{
  "n_layer": 10,
  "d_model": 192,
  "n_head": 3,
  "n_kv_head": 3,
  "head_dim": 64,
  "d_mlp": 768,
  "vocab_size": 8192,
  "activation": "tanh_gelu",
  "norm": "layernorm",
  "norm_place": "pre",
  "norm_eps": 1e-05,
  "positions": "rope",
  "rope_base": 3030.0,
  "rope_fraction": 0.5,
  "qk_norm": true,
  "attn_scale": 0.125,
  "bias": "none",
  "tie_embeddings": false,
  "parallel_block": true,
  "init": "normal",
  "init_std_qkv": 0.0361,
  "init_std_o": 0.0361,
  "init_std_up": 0.0361,
  "init_std_down": 0.0,
  "optimizer": "muon_variant",
  "lr": 0.00282,
  "lr_mult_o": 4.0,
  "lr_mult_down": 3.0,
  "beta1": 0.9,
  "lr_head": 0.0117,
  "grad_clip": 1.0,
  "warmup_steps": 29,
  "schedule": "wsd",
  "decay_fraction": 0.684,
  "decay_shape": "exp",
  "final_lr_fraction": 0.0,
  "batch_tokens": 32768,
  "seq_len": 512,
  "doc_mask": true,
  "z_loss": 1e-05,
  "train_tokens": 125000000,
  "steps": 3815,
  "dataset": "wikipedia_en"
}
MLP neurons of a small language model. Each row is named by its layer, matrix (up: input weights; down: output weights) and neuron, and shows model dimensions 0-191. Each number is 128 + 32 x the weight over its row's rms, rounded and kept within 0 to 255. Numbers have three digits each.
After each neuron's rows, "fires in" lists the words (lower case) most often at its 100 highest values on Wikipedia text that the model never trained on.

L6.up678:175095095129055150099121165167150175102127077116143133160173109164148124052187123092097061137146139108115117100116154119078126185101144137153154173123129108145158155095119134089109182109141199093167066087136144091142166138123168202103125118098141122155099111132100103116163123089148134110159163083103064128128153143129176110102128124132151130072113138126176101098182093126100120065088114122115094110150110118128155091131187168219154163108058123114133172137107173125143108164149160126108136205117120093166129158096086100183135089139054144135127136062165146072125146136136115162
L6.down678:124063149119083185161059143120108136126124171145111105185083147134133107129132148134079085109096152152085152102110115128114097117130136150128099122112113134163159114162122102114149145079131131212146049127146169140131106110103130161064137085159186098083132090137171187064124140181167103114104122150161151087119070170136137156167181132209076160165099118115154140122085116152132083068173134110149134161132060136113111069082152114147155097142099135103099165176179117156129149087143126102126200118102130152065129120099101175075157169201151156116140123106188114089129150150127096137
fires in: "they", "we", "i", "also", "you", "that"

L5.up627:168123108139104170155153061102121172107116109136133108185132092176124117125166100182067069060113115100122161121133080133104124111146150136106104161166145127130121163124042130091143144163139156094119158051137092174076118174155149196139062123153179123123159164131106171121120136171153168133129090135205135095081133129129141133143155099121149220171057149095104147139094115165145147160159146110116110164138112152149078123110095155165140066080175125123135123114125129105142069198108044185117186126112109124094117096139168115084130144089121097095130104121114100120107150155110068132
L5.down627:147097181111079118091144126100131128127124143171175095087129161161136165068191107118150150116109106114158156131074118134087151105140109201123091120127074136057111133159159153128099179144072076167175116106096148158162104138158129072138145135126184128090090060098161112163142163125125111128111116125103112032054127115102116125154176113149180115082089122131121133163090115129120115083113079134100157157147205093088188150126120181183111079180086134110132140133159143153146142117168188141178159110136194095077126151066124134157151129130150122118133170085115156102160107125117187090
fires in: "that", "of", "which", "pediocactus"

L5.up327:147136129117091124125093155144117137147071141149087071151127121157133153108147146091144101131074132143128164127195138112154094076190038130113138134104145142150151105101165090111087118075163147123155063169114136053134095126125123162104101174140114074163113127134145125109148138134150144137174136117148142163119198156148166126077064093086157153127157160144139163133147119083091126162146129144192131148097175165130107079108139156234126113161102109164078114152073097147184126077154169090080119168158092116112176091164180120141066208108114095123075122113158119073125111135139177144
L5.down327:107163157113104086116186111183115167099134102125153139155175135064176162087105179168107108166136102103103144131052112063161128108128117176110170144169138102169111092173134112171115153172077135080122164193136150132116040152165098110142116130105125120146181101165164086105141122099119164112101081118207108120145127125118058191105119129110127118135144134159079112127132121105095156085086103123130097118141136196131129157172128107193115101103159193172128090145153183135102124066189125105135121189141093114110123133089152122103139112143120106125073105144123110139121120118158030189
fires in: "was", "is", "did", "very", "were"

L6.up331:155138139144161118176096141144099122138174140138098113102118138149080077131107071102093191110133136118123130162121142085158104085189099152150193144116207131125142071105070130083107132110072078164163129151145142120138112084131160189118121085127138124142123118074067084140152085139173112140151111160101162153144214154181088150111161117116104105107179182108110121120113102179145131169120123160120145108088164139153097096155170145092110126144189184134143118100033124114174127162109156143117138190047168159097103053174107111158090134089149147090183107178109121136123152129132102108
L6.down331:137079125193131159104149090110068106126046109162109115093129162101132104128102143164178137131169054133099076144062153096151140061097161146150215113208135214112152141119175063149129138081122153131139135115154166106164127144139036124085123114141126139122147174086169142125125164153151089138125163104122166130116078144137124161164155132188145128156085131126151152105114133152137146087116101092102145121200170091113092119109133079093132116127147155154133146097124121058138115095121118051121069131129070127064115145156189153164156130128137168089122161130180152152137137139137118155
fires in: "in", "as", "an", "from", "out"

L2.up188:140131163099107157142107089084090121123134035128125121125139130073141175130132107188167136131146117154055118162098155136104131141131128143125171133159169140134048051099198081106146111177145152138164144103124119098109104135100106080123129128138132051088139112132181110124145138169106131151185134123166086183101139170131143168100113196091116144140089151085099077156124127171138123087151104197138101096149189163131071156070113110124132131132214069118144185102115140113127170183137122125131133091119200085140089104138164122166107070117149121093160111182104110173142184112134144145
L2.down188:163133120163135111072138105129142144152164074197116129136115127116097118125122087086108152110148092082118093108125117108158145055114086170075169102158090131150157093089104121167157157116097186119152161145101162124167148153178076183159097103158153136131151142150125147159165114092186118072183187077147097102114156141135164129119113108107101136136189165152095108158090136143144126100065158162044135136143151135129162106172097123173164140104090157106154164158135115085169115037160108144101046099184081110137100092147091124129159132140114128095113189138163116108141050108194157128
fires in: "of"

L2.up282:150161160124123138129123145120128090057089156144141132134121102143156190131135119143139083110165074146128156131074123080069115059178093160197122117100137159094071206117146123132114145141163172147134113086205152187087109120158161164092123147105137054163158136108069128124146142082193112149123123098081080133113157137063187125122194163147145155137076163137083127123103110132125155102117093121139150106059140152196118147112102086139116145111101138101078144138150151188162131144107099081113181110118123086097109149122117111204206144188134110090139160152099143152101113105096143131
L2.down282:118091145144122160118074144096104120121159153139090103162094125122111168157149026154103128114103100136131140201081064098116145174127139115118105097146109106136100125038130143087099121110144173135090185140111121152184132139112134093083138092092156092064064104123117173131148135109136184138152132098178131124076163140139061127166116122129123114171136129154103138098090163152144098195099050108144157089125156142111105103184099084181104132145132131100136136141115130117148193207116059163148147136143138138089150150155188140222144116109159142102096161179086177151136153177129138144
fires in: "that", "where", "following", "but"

L2.up155:188088160130164148105098127158151130160143117145066121077161168089129067122137131083076124135130073145130133113081150170129114191160105129149199105133180141111079124134145102044139139040204190081152109091118122144080140113159099077155138157070149133171149154101160174166152157102154132142105161090105138150159102151141072130119126129155112158081132130091188091152155116144150126121165089144153138126078139115150068128088068116132110132073151115159100104163118124160116169163099095064128133171182097151137081113141188153161142148110113074125141123118087084162096143150128083090
L2.down155:096110107134063174094184191114157124080085109149188092106100115125058154067093102153083129116159140107104113105133123159165120163072097097200133135096093138176119177164141101176097165107123173146145219127103129085125125142163119134140153096078131172102148164125152123109134163176155108130092059158119130048127124160160108121136163155117141083175103095100097054116101134118149134066131099110110147112164185132133172161176155171128143119146127137109184097156180135077097203098203110133130177119153160132108122130117078152101076123150134153138096138114122133118129113122117140077
fires in: "that"

L2.up134:145063130146118145128138111158139131130093095102114120172114084139178092204111200118207098135062087110151154126114205116112113144149164173137169164133151136132137142141146099126135098088185165139118196125143146140113123170055121107150137095106157074140094118107116085092082093155162109144113109148142127128132150201160177158162089171141103105077138096137163167185092108156068154117146119205113162131100170123095122075077170158123121096115134137116041091154101144118097120098091122119096048143139135163102110119111085134180148087081093108163152132121150178121072148105151122132
L2.down134:144163154093106127132151127119180154115168117140084149129165155105101122098114141174118071148191140127056132097094107153098135019164121141164119167104115088130099199124127118079164099147147195164197047110150143086222165114108125106104126118129139102094117135118146158054122169143139134113103138149146100100164054116077146142101117132135122154131122139115135133117102146129140134138115120146153106101161115158169210101156138126035128116107112143155139079110172158150153140175162060073159203127153094151104160132095134188102112087142133122116108075159082121128102148135148092156
fires in: "there", "their", "a", "we", "his", "she"

L2.up424:090140154087060159129068103142174125118148075080127118085126129168104143164161139110122079099115109162137135172100138132141134081114178097178141097180202175143072132093118106124138199135111159151158159102087118128134127105173116108119112155094142185143103056103171112138103142090127121106102091124130105134121114139121092137087119041113112153143149126138126110094192130134128079133129099127167160123112153130159118121118110117124169192067142109109169200165092117107124115104111195105215169120125085122143113075168137090084112110164117181081091172136165054164152173165096179154
L2.down424:149126084126113075089116079121138171185067129102146090091109095181116146123151150091121140105124189106200074149171162146125081117175084137162138078082174127159094092123150107079169097190160181119131205163126111141177066136154118148105103163144160150149103051115096120153136125138166106094087120142102142107104176123129140079120132061101141102147077142105082123167116117071129112145118097159126191099119128128118143160144125149118157102097097100135078110123115162122075142105167106156138160104169123117170148156103127143149193131205119117121057178090120126138168156154106205138
fires in: "that", "between", "knicks", "both"

L2.up183:146133132116068123139107092181165112093137131128098185144095120136121128141138162164126159121119156192145172095085084126108112129131101128129095161108121156137164144080070132133138084123142119134206121191147136108161123124109111160142139105110065113180141166094046155100073162089142059090106157156131132162139148179080039101146127200139096122100131124085155148161119132111194149164109113165161201164137098193169159114141058107161124125174102134143131098149097154105126134140142125155159124220156079147086132092089109149138092099142096101076077164144109114123100108125150153190
L2.down183:098123154158150167094124106138147138126111100147175123104176098129144122068158211024103088072123167144168162183111128128147134160119122052103097164207122119127099114162105121079094122139104155104177087094123133171136128146163106147124118108138128131120108145104144100103163115128121168126142144119117101200150151059062099081132146157117101118105102120140214132142123198114167109149159141066112200106124165151155104145118133157111109136189145107122076142147085112145204132117170178082124136155149067085143117120125151136065117140116078141172144095114145111088118064106183109130
fires in: "to", "finished", "place", "nhl", "the"

L5.up357:105107158118095121136087126143131103102128098105090173114096111100074187106095131106096146134154164114112105118149171159099151091108192118061134098168182135142125167140194155157114165136092114159157136153098167158140100067144183105150119084085126127152161167096154161112173118072115110136200160115101112128169142124143168192112081159109136079135133147154094159177101118167105048053134100061143212111130169124091147105098123105122125158110136082132086124195076126163111146068139107166177151135127116086161186123129155183098095151161130091134072153137160089119149115132130141174
L5.down357:094158104148126163135153097205121156131166142138166165161162111130096066127072123137099135113140081117152106118110116124178090101070112124127158165145064182118116084105085135167107164105119189136163092084132082155084118165120153203116166142227164149103120159169095139155155087145077121217144079144142167103158128185124108092132137092144153142103071118148131139120131102096123151134126157142084062162146114178130188089092166166122105087092110116079075093113121206171118112123158129108130146094114096089116109153114129089147129105068103159173097150154186096117126127148148127111
fires in: "be", "the", "were", "was", "being", "receive"

L5.up108:113079139126101062088149174120153141103179081121134123142144161125132152169152089114069111113092140131078086139057120086113064076143127135162151113128149106150181075121112126166111115112162198138109092103128089120112178129152145185133134121090165096112093064119107168124121101184091060129073163107123128139146112160157173193161150162107115108149105184090191148134160113130102116117106163129142130126137146185091140105176163121154146117179162127124063081189145132093136122177082131138152110132109160068171115169195125152152140130147009102150125160111139109122130122117185116146
L5.down108:138157101099084112130139124156141093146137098140213119128170161157163080112135176170115094073130132182107112094132066134145122117121108136073111108118105049158158093118143174057090128126241111172160090134151190155182161133117134114106115075138134076096116119152154143123117137124149138151117112156163079077116137106073117118122094159119138122176131119171160096136142160086070158124122118141138115125112086114199202129120161177158127110140073075154151076152131130106175178103103146094169152172130101089125160143131115083103114148060099152215104129153128156106132151112120073150
fires in: "have", "has", "t", "they", "s", "having"

L5.up459:128076119137153169153164104149142106156103145052117110123111122139167143122136075138130133140133124063113156136155141135053080093082159106147158120047158147120107115054143158121115114150117136192133181154158120097084114147178099118112158106119104135201103144166071089186127151107118160116208107140133129093152173126145131147148145139110165093125143146144075100172098186079110142181130100123155150121131141170120128127145114079094089160108162124126136126084131139157118113167142140117150162118192079133117128054199210186165094083132115133134114160099124107051180156110133084197
L5.down459:154218071116153142117161099184171082066162115103127138092127129136126111121169183139132092182114152097097159107087104087126195073127069168115115158167127155079102121120095161139114091077161117083160174155100119143135199197149121110137189124195146102104082090117146130150116117142110159109130067151180084161176119161140086164119091137127096110170163101120110121096145135136093094184113151087149156087113127105107113174112090124163115087158143128118138098194078140118178131089113106170084125160188106138115174124124109089080154098157153133113098135164157105107104111097198143133
fires in: "of", "submarine", "submarines", "and"

L5.up708:129167148137103101081090110121134121175118095142096126120144111095235130121130114154155138093130133189146151108173132156100100084114125096119109114140141096117075144142141129091137129185165148159188080090121123096056104151094174165164136125063175110187125149141073090174110165166153117108182110128148137086082145095168148168111101124150129153098144048096144143177188182165107152116119121130152125082132145132123067140120161183088126137170154129131102128162158119107071058117133156044131188099094107135109176144184100116113078143119137141127127051128117137069164136110103167147
L5.down708:133093084124166140168127157173129111085176112173135134139084116101112095065084137154102102120140169094107154154153141090135104155115092121131135121068131148148154106077102107119098097107123149157065180117175169065170184113129149090160161086175124149035124084142129148166174117096161113137093134130078141078101124176095157134144117125115127103127090115137061105100107172098123109189103099137107095108167157131137156152106074167141102143043117138112132157141177140102162192146115077187067112146134156177173153134144120208143118099149172134195102146115152127183123095091178120118
fires in: "of", "the", "more", "crescent"

L6.up96:211112166129123102108130191112146081107154163098156127065123092101115082138145140054055183131174076131156180146190130128110135109130121123166126103127159125095135098175182093077149139157125143122141160113181157136093107096131159133108164168118138113106138071083125045113151156105105162121138135120158123114108168130102105116168149150147176149115100215140121097159145103070064160152127126144110153123121105126145123097115071119051103104132138080093062155162058159124125120108156104156100139108120188153122071137090099116179151092071146139178083184134112118135109116141171108173
L6.down96:086156152106085101119085118179112137148150169123129151157146076108060104186099144146120155109182120143155179179068100183160118054117147131085067144115089141098098152104108049149134140152132152146129110138122171152086150112139077164136148102168153108109114127146109183139161131181155140109140140194098119143140145159112129132167139197148099120135100050109094131195174094166147093125086116123079095137129137139095110128150061140067153157143174144120124140116147134127076136120189098124134095103140196160099171096121165078112125138109086120098102214123137105162155099063113073095
fires in: "this", "that", "such"

L5.up142:177111126153125160125125136164135078127183165093162161124125150164139149120139139116127126122155095182167108136151061207151149116139073083132120108093109057136068139188107165146119135079144120158114065142127172163074144123083110203127141075112090131122145099097107114123132131148123157086120152121122076092140168105101128171098144151099163062181173110119105146131145113130176098109097174114140090094107150178132136086077158123085152178101178165198073098112128151137086125147090120122180144121173137104071114118153115152124111069061143203106095129179172138182125118143094168162
L5.down142:104139121111192161098069134123106172120131118127084097099134118138128119127165131163120126098067108153066088151176100130062082101118101164142091159099076123145088114145161145089145164125070119120128140066083121137170097158159174166163118174155137109172143085162116116144117096186115130147113158146086157165130083161169131202142114112143134156151111108149135141166173175119114056078100096200162110117086091110149161140151145154152111172153144083129105128175141166128178117064091117168136096158127102174151110120169098159118092218113095179149153086071064083142121106163128095104
fires in: "and"

L2.up527:157126181157103126119101081141046171179194137144119136143116167138151118105136141116105148108074118121149132178163084118092111120135131109137194118136146115097102141144118123170145105130147141111128109129086043195101152187164172140123066113124104159123125137113130180139171138179143096115141147144102055073154175104184165212167138132097146172120073133123082099089150158106149120119127145109140133136209130117081149134143137103159067154166144113109147129096154139104099097127109150143137115109168212141073137154137148172106172115190116124114085090114087082100140037079118160175
L2.down527:090131111133137131155162120147158156186122095139183155185088156111097204199130162022146126132146072106138109103130152083155196138117150099115094136111148160106163161136107104140109076180062079117150146161075093116118178190106107176117151135133123069138135149169136131070122080085092106124117073142084106153153119062124134125083145152167088143132110141142141136160135146118148137100078121097137157096092098159153154106132052160157144147146130099139149154099079150161096176082141125117102136183098067140139147182147170132124143137063125159075113160126128080155169085103174131116
fires in: "of", "on", "for", "seasons", "isbn"

L2.up624:120151123108128067162156157130114152142102080077125120116147119135119182169169150156115161089109077088140171139129142198117112163110172116101153158103176129159128142069148049150177058134114131091174141103125137134169149109102135130154160152193124155145101136155115107156108142081097155138176171107164126131149092183094166126119126088072123150060111160120080094167139125146131086106121110084115157180106125126130162085115071099117130102149206083142118158151162109146105078167160119146153181152107177056154153148139084123110058102111157129057125068144094110137169113097146129045
L2.down624:042143141133140171067182152121133101150161172194150162183105128177160195089107145105133081155148156154055130093094138163116082132147137158138157097183067141116134097161114186106102185086149042188061151094081139115113146133152106135085078170172091082138133143067107124129116109107153131129115102145122161145126129085211062111129084116108115159159138155130183158156118125133114126150139152151064150121103123117117096148095164078162092118113105123125147095092088166146156152101135110167111076120142130149077135106119166161132151118120153150105086127080192142160137153100121170132
fires in: "of", "chairman"

L5.up499:105177116182107141088150156150107111132146048068100145170135086157126104199157121123125130109113107102115152133089087139155149133150151131103122101169169184095149123122166132105115065131115104135109160114121191074099087180188155131139138114096167174163125146079119146108152141113138075108147145107132101132125133138092177138090196133145141143122132128128141089081105093105168151153136082103068177143187117123132119168147168158152075104121107100156161107155060142087186169132105221157127167148108141130126110137125087061178180189098135098111157140064137128147125053186099099089
L5.down499:121135102146137131212083150160113165163155127118167121110131097123080109101063165130109182115174092092150171106129044143067093074158171141086133169122143125108115081139111089082091098116108103160104210138138125168106112117099112140163095082115139130168134162112142159157146092165127201084209153063139095107131195137106146126154226119082140095156155103046147124113081111123150092164144081092146144147209144123126103134101171133135110135131131135142159118157146146107097117151131147124100160095104087124106129085110151155161126101086175168110110131170113146139157162089157081143
fires in: "as", "in", "since", "by"

L6.up72:124153115142084099111142113107134151112148123033128139135160111158140085172120119172096085178148079126108211160150125097123108136140154109169076112151134095128124123173111125097105117111127140140126077109092109130076157134074183154142186104066139158123109125150125113050111176078121157116142074107094147117122131126083084118070137095149104125126073095086132123193145153159143137101091096159155168153193194200114069106179144152151053129174058181122109166137145143117176119141157091163069145058123109134093116103177113175139109116128125117127108103154138197134137112158112136141
L6.down72:078131146105122123129097128152128130133127158169138125115131220144100166119191122091099139133070217070122095118147126101114103033121046148086149105129116170162177113136101131131150140136113149082108137152139129087185142111150079079105111140192122073117158130071163128134133093155111078082159151130195159116158134116145166212159149146105121123126122148113128113125137116141175147128112135166138093161079120152136103138128108121092123103132175117118098101144104127179161113173255074161142120140146107115152134118061176124103121125082081103131166115160109129155096107133117072121
fires in: "the", "a", "s"

L2.up316:163190110144140136092121136120183097183083103098089137117092123076171130129180134089087150157145099129123113112156075143159121121157115182162187156122131127139150155120131165201140148162144086100087131136123178136123115151135120077147150164103166152085194139115132107170116148096173131077141106130120114116134161136167087122137120100086142082142157074114149151131144222141158092175050138088112078160135149123160110068111100095133126029134118189155075102159161097117088111106141181083139093111150146144116148115186100167146129136092140058116107145119166092114091048159172118098
L2.down316:152099191103130149135210138106087133105158109144153056109140179157086154160095130155194133114134139044167142105111113132144105137103182108082093123177085126149066102106096168116097133099130116148103112096113077111113089110100124113113136154147089115203105159159103144135152108097054131153102189096144122162056134159129196138126075156173094133076099138153161160137103078141140144112219120098126175131124127124110147164153167118138134153100169117107183165121119128150128123166139054140092152143169155165080098120067130156092098069131117155157126106131147119104155214106126123137
fires in: "time", "of", "24", "homey", "record", "34"